Part of a small language model's weights.
Size: 8 layers, 5 heads of 128.
Architecture: RMSNorm before each block, rotary positions, untied embeddings, normalized queries and keys, capped logits.
Training: a variant of Muon for these matrices, 1277M tokens, 4872 steps.
MLP neurons of a small language model. Each row is named by its layer, matrix (down: output weights) and neuron, and shows model dimensions 426-639. Each number is 500 + 50 x the weight over its row's rms, rounded and kept within 0 to 999. Numbers have three digits each.
A block is one neuron, or neurons of one layer that tend to fire together. After each block is what it responds to, as a language model described it from the Wikipedia text at the highest values.

L4.down1552:420511558535487529494512498535505555507543375533468428529561480488529597362543499529534551514557464485439517483446470588505562532477472557526483476562531492522431495517490410516470419569517519548528477487543510462458492529482498466404395529483604541586539477516533549494492461532549497373549460490428559506504498487488508523513459509504454416451509510475599445453562437561540600564538443488484565475467569463519576419492427495497603505484487510543566508484545407584484490446479467557471532477528518452481503454473513493556534506392512412537403584380507531579519483510456424403497486521535493498491436465551408457471644474468573524552458495468
Description: Last digit of the day in US-style "Month DD, YYYY" dates, or the comma after it, e.g. "January 2[4], 1989", "March 20[,]"; weaker on closing words like County, Division and paragraph breaks before headings.

L3.down6:531485522480513573420526510404495489570483550475549492443567396429469525502453507468579467535582471445548456572532513487503503464471466528510519499451543463460559509584484469466596469471435454530437472491564501452489466507494619454544546543483604562516486575522516420494533525510519434463392533482516499545574561584579582548445465469506375390447387491437500536560464468471383551450571509493522548478499442491465531507553579443606503505445445532478483483468469447528433427462467501480385453452418440501442560602526446474467515469558420588592524504459523448455535522540436412439520564564537468450562543502569459470531496455562491597486581472550
L3.down89:480489548407455562392503481502476515540523561464461601451490568481458523559511460398500560481499533521574375435481470563496419497435534456586579499491592525527475521523487481466449433513490467558633542469490542524580529579453529577534519441537528472529538592506383578485460486532533499447471395492644478577493575533589618521575533411557449506444479458556424550494526585466490395507493403531512442449417506477487528534534599500591480544527569500598561430456469518547455559534472500551428414430469526547550523448463487425513424514568523527573567562435432474436475526504526470496492569509438487513505455494526454483467509463457410531515420500503
L3.down243:473475423497530594424505504570538507574431545491459438510459454498491542429496479532542461469346468486387469482465510521496487490519447542562542510429496519410458390535512550492460491537399489433483451479480462594499462477482492534599465482497534481517497428498515470514563489490515605532428454535606533505433498417415479398487467492509573593547480509439472581542435456557571542469451500542435568433464430509502455537508539479500509464557500539475517530503599520510506516480515463510518557506565445508540437499519432535497478453511495481478530417552506476560490462458487470486510467557501457504624496506494454520572477452535548585506473457431
L3.down529:425488588585497489491404551474498446534394484502470447605455485481522456552502429501516528538503488601481571464467664518555491473534463455525425533397647580565508607521568457439507499563428573537476530535483435512517474515446488535507565487621531425521412462433557414563495539481386602603509521469459461541437545504408449447537502495596469445459574436526517499525483609568555565486481517502559368441530636635567475528482464508486550581499513493518451585595475536613448515535491470469572539645516492455450470435508558581525504546570430559521517550512595572548527491526450520500534504453426549470551414438475470576444487469473546511469559496467
L3.down899:544474508469455520551515626442414499602528457500435416548510521510526454565540494530574475475512549411458505459567498514472521435596519369419448478544445515600566511453483496429496526509595503527467479485456462536447548456460506488451533429549491502530619475556577515454555560445520394519483497581451476403550493505623544514533455474460545492526493534409517503546488484465557497486444511421416566457540582512520507520517566493484457478572512459526591522535440529570428453425498544522448494390407441441464518539515599444476468544490465584520554510421573532483513474566367513632515557612515478499459441466564443565507421396431535415570456516542
L3.down1029:495513519510556382530450525442516518574516446479472526606465514544490521444467541481484529446513480511408491585495505520501529481525558482428555494484542404453406482432437510531518442585452495587476471597536515506557465489473388475499466532475458432467436541420499547522499485531430540588566531478484544526515470490451449517469432444486576494483529499493369460552458521594479534601478449602585502457420481549530501504540551531485506491374495480502510531547415511504506436529498447572465544393482495503536512504473467492513520518600573425482513510552473532453532436531568534463610601570522468468443443457485493426398426480405545604419491572483
L3.down1173:577539486591476536551494560531504486434464487576544487486461481613627488541502474479464522533466525586506509474512526456451508460503521472424584561531392470591517465476414501500471518499424475494571572440477449542485488514477544504553499498516461454546468469495530479412515538400480488507459528452475529517482432455540477633527578572515478573547451461473485472455476520495470591483425467484524516525419464538570450528515528404497486519465438479477471509563440514490492556496453462449518449505428573570520471540547444507536473482560511570479487497521537447499579419530560523499513468440644489541495445531445489537503514482479484464475437478484
L3.down1222:482500403494468491440594560519623489465519504535482470552483586504479497480579587458488477441487472554486494458521547506508614545507616449481506519447483427484510539576488434560505600503472600522506528478496504556585564543558386462494467492449558464537396595556542476397437571488525503470537488482431497488556492413512408480566563505479493448486527490442458616569494549539484487473493432523489494467438492511429512489464503543505441532451533562505499548518530526578588452470510561438456599474502583517513455431485497511410489470445655474520507453495476441459552440435507539546447469500564452425448496623499508512494435459501492430541415566513
L3.down1364:494547542470525468535495477378494643490515446439490576553510546496503500421466510549442547507538563455541531557447446517448508499503403540601469419456456470455499547517474601587446488450331515448563511525471405586400475527467476500490486527464528539459485560485449553576536519505394531541453472562454467498489552511553457472444510519469536602463411456434561484542473549462562504464469453529441466453567493580441496413506496515505587446466450543533456482535452578499522444384548492412500561449560494467416411536494547509436464537472578560421428485479593586534469566474403426536437518617390556486512418528533375441496506555528540517566633524393
L3.down1392:458517519510446474565522438491446497559521449544433446414494558467469566408518530463547503485476497561516433493524581492511491366488562524507563457503457506512442508606568561544554619411444437466418540502581516450573378583558491449409462513401521516514523498445525408481550480487481475460415541413500474384503518477508515446539480516496466539456529484482534450555436520515504497454598506538529594523503441534517498563497490543535435557495350585514493459405573516468463435492536512512571502554537508590572529539513470390473493476504507392495548523509557447472469456554486569559503486425505557434550434467476539487514468486446475487484458513532
L3.down1401:485506563542464431481452518543545514467548501511497412515490424439409494477516544485490399590494545491487460477540491517470365479430551469426349559574497483519529454441508518588584497555551481487444524498508474420463572406496434469501496580532579565430497483517485445452478514414444476463488523530486492486517464546515470567513576530487557535513567516538532472506566474590440515377545523613536559502564510512431497465510467507471456469489463566477374573553442483486466571460540485545473598476561524474431603506512587502438529482499540534470557557504521526455454571488525462424489563479407493480454470522490489533472443423472505496451498495449
L3.down1455:489529532547439426483570484503524397493484509477492465457516442519471437577395426544520557488551582541521529540557467469538522446576516516503471533519552480462433525572464615457546504581541526479593530502531513469474457550474538372507557579520498474507504518530451532560519607330404420532443522509477431473526514605431516539510551527548532520477547512450529548441496531515478448558455473558521548487557537443388559452475451550494455473563442451515495513529444486588505482437463488548519426520519506502496461522506459535581537530464455549537511564522527487582570547429529506508464480534476544451526500503519558513422495387555538565506498507582
L3.down1510:450460565485515542468463556526560628527560582470519502498562548508488500521532518473508560550515524471487556508554490520420583498506484449525576613413544459556559515551465416603437463540500491573499545579477534475528499620499527524526568472382436470545484516404519617507478421641476417544465544507599471527493539473488495468554495384421542600476499534543499438505505577503479454516474483428501468501561527496495495483468568462472470525448525513487622499502445521575444433514433542442487527558555465530432457461522502357526555510551515364476485473446420469580535484494594486506468519434525427397493486543470487513488520480484481536440492493532
L3.down1585:441442514503500524478595427480520481485440482547528547372496422638610455494566570458517462504568466495509516568449514417500334505406554644425528525591460493497503515503403366513494551471519488497549435598466513462456462494541599467505460517480375490489462387507439553612468452454484509511550540559495476563499409440517427506494477417527561533562532550565459547386429483432478521473492571403518426458468578492482313522535501436531569523526476409516491520570485504390506504500456476561493460616601481530531566545426626469466457524458567483439504496539444451506456511468484496475396513453499465475603502555469485531450432393517424599533404465463
L3.down1614:492514534469489563639406515577563488486515450477499417525577481504522488407533439500506454480483498458538525450502451574501539488588576503490433491536434540499478460518588517456495523514568574586481434431459362593378393593548470486522493575410523457499457501495563523520472543529493510589519477419545404472541456465507445466493418461621557448448496460472443405485429439360520466514534493460485555486461431582509482503486544471408576512434477530418346505483460505427549528456543514537581486543481453491492463446384562451473548451513544507536524548458434593516475544585465417492397519475573549454451532459518374492566574488379429490538490509432
L3.down1687:475426418524469463530536445518484414473512527495465516495476490485490563495470542412560504422480537499494504493418463505520503449588460543506519451535512538463456476388529471595498479578471497528552486546526565474514534541429539538496533537399518536529511460487548532495502517476502443530473476485566450551491399577524448493467520469432380526528489511529466550474494614460506458328525471554496526459519481470454483539466396503591484532491493462510497567520447498450398503473474502473524591460518454425485576473520411472591521494558570441544495573550404497674428510518490556513472456479539501457490486509524447458427478474441404585576448524619
Description: Interior pieces of words and numbers split into several tokens, often rare or foreign names and table figures, e.g. th-al-assemia, I-al-omița, 15-8, 7-0.6.

L4.down672:468538542452480545526463614600513533555530578586599443561511451525451506511460463610399506527426539470440492490458514393360463461534590548466536550530486540413507526555539476468493441497470459474527548495468380483589459398481470465486536466484399573531551539505507494437461516510482501511548536496434478531556438473474489467454448564449543565479541565531555387386400491445482542491436435437463459478454420526571462568494518490448451506526423475492537450515472481473453562543474448569482503466386468519528525510540624512583491590498485479502425462504518503529473512493539507530390430449475435529479495521480495425410567407533450537522442485420
Description: Non-final pieces of split words, mostly rare names and words (s-om-nolent, Tal-bot, Al-H-al-awi), plus leading digits of numbers and years (1872, 1918).

L4.down933:455463516526527550512524510531464425481548549379493513499593513473518568450463549543497545482539444577525496519572492523429506530504555474642484459532521500539489381517515510515497512454463540508427584525527447481433573382439565530469499597523562573549483502525522450409569513503505534522528451518564570481520462575549438477533490423619503520553495520532520423571490511428456543500510527567538506545589472448418528486383464412417581489520431478435431527528551449604529552511521504446496462552511452518452460527566574457565625453501455613487397570502502565479504480463484497481477503539510463517477568440516506555528537505539547506417529522477
Description: Unit abbreviations or counted nouns right after a numeral, such as kDa, aa, g, ha, mm, MWh, million views, or 1,000 patients.

L3.down78:457503518586518435492498624543510493437471477451462431468441462511474482603502523438426510448417475495466568510442378508532427470554502529589492489534581494543475536429462522484387452469549443561585449470542551537547448482364564495555530497569458572492453459387459583469550493476569468505537365485497513539475532507543573597560444621494576436431396504484492582542457521494457486490566543454524524409521524417541635439487497523574425430600510454498486426479492502464482522527456529462477468476485529502537494413373566570463552477491484511401474462424499494476486567435567457529467484400523437522530434465598446488554453484561413436543444468543
L3.down101:587498475466421523575424561423497537484563511596561532496509535436539477465502539502528604545565495518479521548586500601510471446524450535520446498500538508576439469527516513468530492522498571521474511565548425522482499456494438577482523515392546489477559462557495472477488474606488405462359544375589478483504511443436578498544476372518514489545546432592484481525492497422484482531512425474519461463385396601506553532553403526509429484541470622552512494457573466500412435520433533460480402481519511464493411507495509577496624546447554569400490418482551439503494550511509526538456426437462469603490521472472425451494505641491479466476566493484
L3.down150:572480474486512358476473518555504514494431529516595410496518526515476560436461503511474474522557515549538481555477566438548592485508574453543519500550559548600410413459521450520525489578481615517520503518565465504526514479499478455566406469395558494528554478506474430490475601509551565439564554512555558423458530485487627503453466508481423489534434608414529541469560512557413475551564467514562546533480488418569462369489433474453482535538465586501545474534545486566519433535582487438502413449506478539571423474468451471564509491532535489537514458442488501484504512403513501511510547491545495527448568496563554563461476469524537468501447463562
L3.down231:554436513504475498496503537538524446527517483453446484554544537568501532556474460521548512450488464429356507513558437506557544528508498464568563332500486506519493532549549524585468448505567435503499431506489505505485507461479463513526396510501552495555499562592502512511507499519535512538537513479416568542518586536512542473560376484473510509511554605594504475491537534627458569457474519471513493485485510404460533461537484467422524447570526571474604508486545472463492527489529474571459486462463524459442490453420484533453460497529506398453468540501451541479564557516554527546544450494637500398553560546578524460490523450456443522401527444567
L3.down480:506538529525509477501466571529520488511483521484538457467506423476583461514530546477439470562506457584530487469503497502468524470549415510530469379544527553502513515562550544581568478488489419439639552430430555462449602444506462516520517403432519471487474482559469496502488552523435602497534457489429501447525482454420491571431580572594568526609516494410456493537504533514501521460465529456571500484565605480525519533384563491489505547480626546535496505549595493467442481394565440465528406543462567471534472542541557553595479487510438451514539523472514500435536562503474426507510474466490519509572406484443520457515516438504545461478498488576
L3.down755:393534455533524511512526537443441460548464509577482465531457427492502572542491498545467535519476449551457473549504532466483506560407525482499502568543538607615500483554475544476612485601427482476513537581562495469487575500500508524436588495485562481525630517575542450569613487456601413546487539470443558455529500454504518423489459477521436491468500537538555484531488504561504447481506473448465486553466408454498548462444497441500535418498528510539521496487566508541459446447482485521510402588477490437509496541572353466486566466594619473481499621599503540497448557410467485523514579519431503455629526520470537511450507474524506485502495512526
L3.down757:500419524521505460564546435442495545491419492510460406412412432526396528502521624451545526472508519544448532543504565496378558466490605452584529465542516451436475577549505526527478513420510441454507573472449583459572496443457589533505505457410444478479480504497468472686490463581521537497474374506575514480492488552620443494505545531408445551559528482479501564530494482503544473459585499439425485544481443486493457430419607502519536381548534527499560492488502528495512523432482514484494528396510499494537377569523568494495415525540504492492493492559497523484464443451519436498467515493452464473508512515493519490467415535577544446553453542530
L3.down800:452498439409574524502537660449493516533516520502554566489475441459478500498502502409518534506511525516519454547499609498502462441501459465442549452499559595426420524505482441532528388497477495587501589497478571598521499410456486484432521483484406517503456610485507480533512447461481418453413424479421594523509550557443490388462501446405518558465451536514464534541527524524495455510534485436417592568554522506493558470428551521539424566453495508573567456523491586515433475510526437550490454510438464484460535474426497542507511447550511491544509481501557454498528513483498507546559451563466595441404446513476493498500514444443447497547518431576
L3.down1456:463429519537446425418452537527566404554516477488514456481502556491513532533533521453515511532508509471569436511483562620504532559489438516495539431540601439402466473535493501491574510503521438507546647441499433518523508433470514473477480499553529473523495428521412459514481475522441503501430520527585474393458558509482455533568480480496389539501512547485445445491516465432523490493585508606625576504525453456494459453485574457550547489543471527546534472479461498484514570559472498527477522456462487558627565534445393468478470550459560494472443530458525533413504493460559489455495405513586384548605522556517558424464499512551446546539480550447
L3.down1773:489473530494527495499499515476501418479505524571549492467562518435450516522570488521600414541572576462511486548448437443477576488497458560455465444461573558445505418556521495507447459518471565565579549588441455520523518493538540594427456462534498576491516474542473538416494465442592444497537522536537526544541507428532432461453547458463481496479516550526515571493493487518485462528533474477461625415554536571615601492447515454568540506448454492433554569565561509436539476494473470523433437463471470558484406435483511424451468503531562487509354473497450573401493528519583525381506560552539454441543428471492421424542496483451546531472505464411
L3.down1986:481497485407508479620500520474482526481482505450482602492505521550444594513476498416479472522471483548531490489505521467563515444546475575545470427441534468495441407575570534500537549480508489523563469466525508416569429462462425455459461413518600467557422538555561419518424498583611435511499538564446557499523466434479527560438421459433504398501563497403467507433437469493488460524360541568484494525536622484470453444517477468420474491545525423563554457449465511557567520553501498392506495438506459420571506413486564573501611543565561456506445542468494571519538514517573515584586552465550558403512460537566540505544567473506526435454520560479
L3.down2194:450547459536539529555618502591559574448561489540442554487509479436471508510512462439500547524469509449461452536476492572434548501504489480550489510479456476473530477508559477447493420466449574593482595440473533553482526496463484445438478462472579488462551498470515561510532417559544479478467454509498515524570504540616483537563527519495507524501481602574501440565554533500527555500497517508594448489484481454533536434542537450555514540465551500542524470529507509522569525442497553478470453588501519522546503480491532524434479454539413546515434464555468605470519450499538428503525546475454435499625475485474596469508625612539488411459463497453
L3.down2201:589558477525455534510483527470556447550533381494447548445518464388473434415465514428495446507526464538446445458495498497468458584430448529507527525367544569499503387567527481611534502517435567525590542427546483529503498490573421564614527457518539496472531451503494465521560519424481502511483468485537499466472484511469495493483483512578444477439534478450493548549440523420459563478424507547600499552552497471504383541549503477489485541539435494565558471571423509517511411522416525495547479520544546525458458461450524460465469572472512498462473564469490546515578514506399544508463527562542574435499484527514448518496556462554516526620501518520
L3.down2255:526580459552477462449586474478532538417452530372536559516562423556492496499449506517449441436532490451517529483507425550515569502513507445435594507515571467466504466505441415505525487515454543485522413606490511474589585475449575520562436523426484492401488524515437429468566499532483401527618481510495433522543427522508530454522478567521549614410504397532419489498534528466493468447438453429570432623546440546517569489526541425507437576622532538481538515598491566515539414473500468508512472453611587458540496522484418524538518529501483523497580494526488522506522545470530458555478477523558443486528435481531489488537459480477565446365525487373
L3.down2382:452529529492534472508525466503514525523507456486454477510467592492566616472458490449545545529503474511485528470547424498453528514491562524432521408546452488441526509483496445491488440521507458464573436494513551432539574469565486501567474539541626534500464542486477459521396624515540488447549477581477525531520562454502531553582465493502442488446467512542495543583561522428573587537512480484513504536448504555536452511424433467525447488486429434503533543462500422497479511483516513447492525492455479474547470467540538504441546391469465491505427553494455489515537503529471482567466492548517442498462498444523476504576479625507528491492585483530
L3.down2474:561550440501552546590553513486491464506562432559462485518592536449547471496439580489547520536518493537546456547454561479534436491478470495491629547464588412539448552510434481433533505503455542484554554579439494557471595470517519448493455512591488465489514475517466490455483507519492490482459498399514495465561577420542509431464406522499558509421469503486414485508431433434548456517491500462536527523508492386532434513488542569497380517591533540523569478450442445466459569519482499422490504530502532483490511454448389518428561560439508493569551510461505505466443522368484448374463471470500505528492419425514520490462537468595539546588442450477
Description: The comma after the day number in US-style dates, just before the year, as in June 14, 1946 and April 6, 2018; also weakly other separators inside numbers like 9/11, 3–6 and 70,000.

L2.down599:474440614537493511477551479486508462464501437430445502510438529539568556446549445512519524433519485462490475424449545540574427486516513429536417495607540502514454559478565412495522520537502507490528538531533495439454486525468568493555464550444485468475512534526494549459463497404537558513590537477549512475407447572418549423513456483503530467500495391525525501459488445561503490531546568475405506530475516519443531571513409405438517445535562444460455561454614448491563488460566420455526499398518500510595531413516473495566553485481496573502521499486493398566487482525462481591478542571402541483524445485598486604486503401449426504467499569606
L2.down924:372479529508537571441437460517445460495468433539472550474487521527525461572525495513553456523501580421499537437495499526451548441490530427467481495508574468556571428528535545415529537476479549516533484545465467509626442425551518495506575522506521471518454482503571481424504598441603489569468428540490428568448522489568424444382540582492494512564439540491451494468443487431519549449471469537392442513528512515475474402491482541501532445458547485372482548558441492435501369394527573462583529454465457529494505404541505440608462547488499557518537585493537545530420411500525504468618501539475561444470441432480436488537605482438474605542443506392
L2.down1771:545586510516422494453550472388558481529500443538463468532597540493525511522485506557481470467412450486491603404546486433488377420535504529487500481519551482491593593509450449492464486518478534479465563469434458528450461570584617527488451483410577426502438504547528487527473462448456513460492463485482434532593489460538505542487491500558497447545532494520500488490470545418497475443480467473349513571485388548522535455505412436494543557508469431459463617545552473505531597417479414532493481483388503488444517470494559460542517470600474512490392478554429553425435433439563474483459439494562417463521525467519444506510515557426464581610509474413
L2.down2104:406552502516504461465425448581515463502524392556481553526605552542494498553435557490521476493487483452517486452539425524464521513457537625487495487501547452606521544447535488524458517565461580499399432409534431512560453431498390456506538463434447548493477471458546570535525524591489463454518516516459491515468543460460510496497513461569511542501441468444480535532535516440485458529398440402581550525441470430548566499431510500465463528496575450419400468517476549497499534572503485561523521459454460487481510547602462476478362522451569423588443521492542516511458514542549560528517462397508554426482435416450397477481526368535478581469465484548
Description: The second subword piece right after a word's opening letter, mostly in names and foreign words, such as G-ir-affe, G-as-par, K-r-ivak, g-ond-olas.

L2.down52:505492436508511459515467480371550427483456515472473534493476573525529595529481467559537524459504479589500414476501458448466461538506565474517505462577573541515521467399506429526510563502507452456492513537425530444435515519522484392491460415423616534455484487452391480461526383509531441524489435479471544513515437578557444538496487492479403498579609426497476480497465526516482466443488400513538430482501514542550498535459461509487492520495514501398551497500465552486468467531614431579469522549545537526486481489532519581442456509520542515461500509442519544492434556535480556508517362581449483503511568488450493558444425534508484463494450411594
L2.down677:521470495457535481561596438500547510526454501538549456537561578538618520558572534479416569565519485518541504458483550487559470477441493521472551381461562477552454537529496533481545466525489525482567463539495451512520566475598469488552472524402483473455524618542567514507505471444414407512501491522532537477504450582554401492556478610444419493549534532501494541475461566591472493474561456466435518583500479595500443437419437630593534524532591412557440419561532526522557458476496470380478577532585515575489409530522647483483499556455519546474525495533633511511540482422478487507512523425510471496412475515412472576617446479487515505476474417450
L2.down683:475580555388518568545561550440466552483516502503507435569577539487560517536472400464489479425533504472448550502518494362500558346507483533464537569485557552469523550498481490460482421392558567478526531479417474528389412538537563492477495405502501490492485533466517365517550466546454418540570501438502444566402442469593461557459484631541459504488531383513456445516466375574466538481415538563509529530525469418530416559520459457577505573485527514558546426488518502519480500506491455543454492523563423370444514457535562374440509480575478409543536454513451508511577568542488522514528440609569587515569526553422608452466403480525502469485513419567
L2.down845:441564410463577596552553565498522568489426514468646544532406412509544437490560518502500458496499529415451453540485510426493531481469443553534455561485565461453458477489519454526572507472501536464519474550570512535526415477523504499547498485557449505465482518474561489531437489585544433502488470503515489517496507490537552616505496499500507571549433597518471403532500444450484575490541513492431519557608558445453428514543499617528475551514564466557498552544521516492484459566592571464524501547553511546473589512503612491512557469474479502495537484463555534392490535466503491543573537543597506473534556491495509477450471439466512483412557474523
Description: Space or comma just before a year number, mostly after a day and month as in born 22 January 2000 or October 15, 1938, also c. 1746.

L3.down232:474406565546488492525502489592410374462564470447552467527487484537489542551428501446465496529483474544482511505534409481440513467523478552509518553525537484500404514424527449487514423520437518486509489527464577547465493455477486456484526529484460520555531437494394507439549536426480564495441495537515592333455500560498525486469603555571379515617504569512497523463435547464424570465514524489535537489599519416558532497418468556504595436495512498458575503483376451525553516602495484398502409486528512520490498578664504534560574440434456474494409596519543486461503523449504554551477488544466456527601556525539439466510498551580473440486430560566
L3.down459:498437523467451517434476475636487480487491528587596459527489492446505462544565508506475492555500433578482484509485522501524504440487501513437484513469539497588483494470411571482485638597603415514553423499493525384468456495504392473452536501493507527489503552529446498513465513453481433485560459561372520454474473506441513485504506516491459527513454462510424559547521469491533540453520546446596563409433579545504462572579435448549554405479502424480570452473513484552433508492591592484505448455490456522529509558563434479522488587426588540551455551609553535432498516458437502468530517418564463566465478553518539502529461482485427480459520474534
L3.down636:542472558419344543407545386456487442475447550546473479528486567435533448490538540522532463442495432550509441606504498440457439560508558507533488454560421478493455529497476571589539465544429523570428409486504542435532440544391532587478438515502496558517542458507572408443499578530481449541475499494453487559436469552473494457510544513569519540453554468502472498516526441460534496541518451426539562578478496521460442513454443516463537493563384465446544470472448523442514522529414533578437493491484458519432418562505478479523411492538555494437453580409523501528509472503489527439465498528556448579425475561455570505402402503496521583483453519548
L3.down674:552455531512431460537450536451463533457510464540552477475553544450570556514412535470463505486492603534519533558469496443484471534444465529527552442522397558422523498507529498512471486483410362449509513571514477495432476470546506435614548547533492474442530479595536512497555548476536477461442556515443520540548517417516493489507466572518476423547446461558496555469462493488454563447530530455473498518497511515482533479603421590449438481426518584507420475405468456560459456530548488622388405483558517475458567418466528574445530435487514504504546494510523450472486542466497497491502521512504555407413495448498550640442492577433506478480416508493
L3.down762:536542391470503483515517485591464512506470386451448522584492501419503495498460565466373471446515523494427516543487608483491526502474564492512559448489494539535469477467510464569598603576479449570539534488414544470385539499482468456585513455521624518592539544586434480420464452450515508547506536511478614437496582492494503532426503454558465576439484462428417553537467475480445487500467556413470495460491450495460598482488524537472548450491492527490475492411400536494490445478497461498552578512444481466452545546503584554465572483443542492561504445487446472541517503493430478419456478514528522537555497468571571525482532515537433499471540511504
L3.down839:481437406480561434418536538555394426501552554563460594500486505528483527529496626421354487507447461546443437519596431521466420462531451456520530479543557479448443421471445525542500461464519528446510543444471529482397515531452554462504519550469548668534530461603551533509467497486530480544480474546535540391491494421563557514607540424524529549490483428560535506448510518563582503540523597544532459586558557506527551372377429407511427451467531488530448549422518492479497522448482421495531447555455508483480507448591438538582543422417501459572412521537572566437505443469485476584541521496522505502493512581566580495452447448510435551550476427493
L3.down998:568487435406511570560548661546409413452567433486524535589572483509522439550473479585557592521496457556542548543578459462555542540472479595577436537384483537604408561543576527464527527557426511563457434465560492434482499487470390549572490489497445451502522409509569443553464487473492462548551451506425397493517478543574501507534609409605533491503466611504494474549509525543516460431554596489546498461527502485570561450558494516481573333550485470499578437499490454470496593418480474547519437466444520434532488556489509470596527475405501394445442517383472512480539534480573554483459487502547577486485437511484495547406399592534514491495370540580
L3.down1078:568540485467531448498502363507552554464546535497461447494500505499388502525512473502473483452471551521434468458496564378505570566499465498448470439486580546469559549532531511506490472573492519490532503486499471600451424468521496458404562481457534538595446533453549459523517433425462517494534487629485368463496540550464531485509441537462497461505525428513553522548464577494562513460465384480548468480492537428429438444544572465502513528536511494498545536494555397466490577538446464418466433556526529456534444513581527500480474528433460492523468518517528483392467499470418542495507518493467541494507517465516565483589534478587499515472462464551
L3.down1294:528478510608479476508440501474479540465572444486484508426525536472538576493584562478438481523594477568523524478561499470501526474483456482455514498459501528503453399579509403419464480506555509517454565451446516506488425526527546522488562465460514406515511569487480507443370545496450502483488500465466535441447557516544521553452552496462427587484544471484612502451430538423469412468499611488577510482482451443461525465571550468376531586501594438500571595468530520569511487502517428476447492480422419488531507425445498560419455529429457449509474517579491470577514522526493564416449460541485479574592543463484572497509513498626472577462528540515
L3.down1719:477494574519534524462498579561457379588575462528592530475521442529498503508443529500442531455461493474523477602443487457478512484518585507502499451515513508513495499519508562561573503445503499501474468377489544459466450526507463520397504494586471557519567475443480380455468440486410566631455557531508450481476595633574434456454501409412548396540521567485599532520486424543502494509550478468453555459523472569428565493502534501457425436510499544501526414484530512421466502565499482466512589495436519549387470401593562500610535451509427520550447629575555461509503474453490432464467374533445482529550476565532466508505461546431501457459531463493
L3.down1751:558471431586456473477537505425532573466428438447421491619428549556525519476490500517500484524534432503422541466556396509467367482518485518606415477438457557496418542476518458503527472506452491365543477515457499487510549544451477506453426513577558466440540429402516444519505464520527500526505438467481463503562451457487481390542519505425528402490596485485526522551486409481412547477436543548537552435534531520442461396535485460566501471519533485496483502468530487531616566436520516505485437595460500558507516478482531396508483494466493475447528461440526443420451573560423539544500448537500586436526476497548484516455520465573502443427508415532
L3.down1786:510576521565537443567465545480551613537454541539564474464556450432492476537437535559477508455487495475668476524437492538529566534598477535525604469501537567502486515516502541483498525491481481498529518433594522495416507523513499499480407398607562496457429469453531452511471511460454522563523492443458615511445564422555502584537554521481461466485437521503551505625497529467435505498556486554465443515435482503506626537434436486483564508503567521484445420532483546457487533603480521457463428503609480350565450554496531511477456427481556488468532473496480501464561537521496412512536537498540562530491465486531411501569487376506527652490487424485
L3.down1962:544541488452558511444440518453470619555442513504593486456453530461435469549573541582494512510461529465382442562484498461451525453445453519486508470565563585514482550411499519512525499495518591492507435434506454469450487490547579534532507592572427522481509419506446503520635481582439565539522484501599471489603485386569610483512542473503450548510539577499423478506492505477505486476452473514510577490543422480474565532376513491441499528492538575636516458496450555555547516523514501536627466549577458569602539454485468492457532566556479460484470475572540487484510517502495455440557483501495470536487439530421500578472471409531391515475456502487
L3.down2183:465486570514617500492516453533401470511577437531405480489506481546564536525487451544512456461472534522473519469482468421522440467487429513544452525665509508560509408513504492602522478472495524540530472467464493438582503488527524502457481549476513595548513518449552517537563403556596491522558482544445484556531535572516414534523514433515453476529542577467489512552510477469584516444560479515571413569476557499430460455520437535576496527568466525512488467538495358428439538465563498472520446514422472583519533473532466543466560521491496624556494454369504566520519539556477458503434572575462509472510438519512535466478486435486601456484531516577
L3.down2213:519474576499482395500433571500375592522483473418550476520665471488515524524448405480500546494468499521512428494621540530498604456567543600462516564386488476528447497450476475464550474495465566507518564404520434508426454564405495526482424423512432533462554500530575459574508445496368553503426581484466508470445544469427473581512536490538523524352489508474457518592480473493622459504523586588570511542425446515526511505563508521483626524628551478530494542556539469446556547564494444432547466610497476429539518481558568524622495417448534441464406565572433539442565384426414535493469598526462532520473488490505466488577433424440529513506472428521
L3.down2438:507493412533521513419507564526465468437546443479531501439421488527477549512520552538513473512521527501510534417481518393508476516480468517570472535553598464512452521513522517492496496545448538470516586534486550469478434457433504556377562530454413504579433411509562463536546498554560468490515497529451518591461433533533481542395442495500537492552435516492536525509477565418530495543376440554511501546515570506537458509577445540459597467398553442555527526602558466444543573476443501446603511629443520499506493489532575497545477488549487498428553491497572479567449450514422543449516561561497451459474540594458444389489475484565384439427502485425
Description: Unit words and measurement abbreviations right after a number, such as in, m, km, g, years, votes, as in "12 ft 9 in" or "1.55 m".

L2.down115:500459502462461447493432559448556467539599539532531521458501598507456483488429462545540531515591539431490508564495472496553436516535526489500550528519536493403557455417448505483499422543482538456495614449493479434428468436522550430505604487512549506566512409576532355546489438483503477447498477524551464540542518451473577491505401517440499480470438481486518473546457495431464489528577590577458509502476510450529522551548500503495623545535464485552511569499543504528502513498561540456498542505517444542485499474452587491507514491467495584505491525472496476481488469523461515507542449515429507492505475523494595549445512663517457585483508524438
L2.down1251:484469559417460545465516517444480481537522514534468436491503548477445474571569447563538573506498570501397403579528522594502449545553491601449435432515509464429573451508525526581487504519458581571547465463419511453504408474476469410408510512409489518578420493496558519447502517511499594580496554557501486497522515449533451460495511517505497477564572497581525492571571469571531568427533454490428554560565520475454469514457433530498477525481503446508526592455449581452507451516476380354539515431514467533483478470388457533522459498518559462556534527424522544504549428418491464599502512472562509445445489628474497535551492462517490450467520528497
L2.down1491:455512422490616444611478496474519568549517501456549395491589456548439476490524463499577438524455455528446524537515498531450508532432506475455503541475439505537526542529551512459552482514462572505492539476500523447530491514466463381517486458584486533493492468567456509520506458534457519474544510433519523484419510473540466570430422496506456438512436542539533530527480584597517390486499527507517492543616632418526480453530487523560337468490523507471426468485512484512495610543481391607560441451450517450484501464502518552512452424505495518599438398525503375490568565504536536412491524527442514502445487473471463567576459530590516423370548504499
L2.down1584:502571469502492474494453446510533513479636480502484478504391521422505532510496508572585449528594500570489489608548520552445491576576433418513501542502528521503545493480424614527395484470470542406566519515483530502501493449564571508482591486458427420478521398537453450553468524535505477438450517499520463526536448456485493499555551544514504616492473533497575454479561478490521603507498506535566481485518605528486446423418598452559548458421505503428513462515609551597430568432474413521463497511431503445574533499424582456491464583465495484531462521519524588548403466472466505501540476483511463438610448490470492486509525518476440520535485436522
Description: Table pipes and opening parentheses right after numbers in stats tables, such as "12.4 (", plus mid-name word pieces in lists (Lo-af, Klim-t).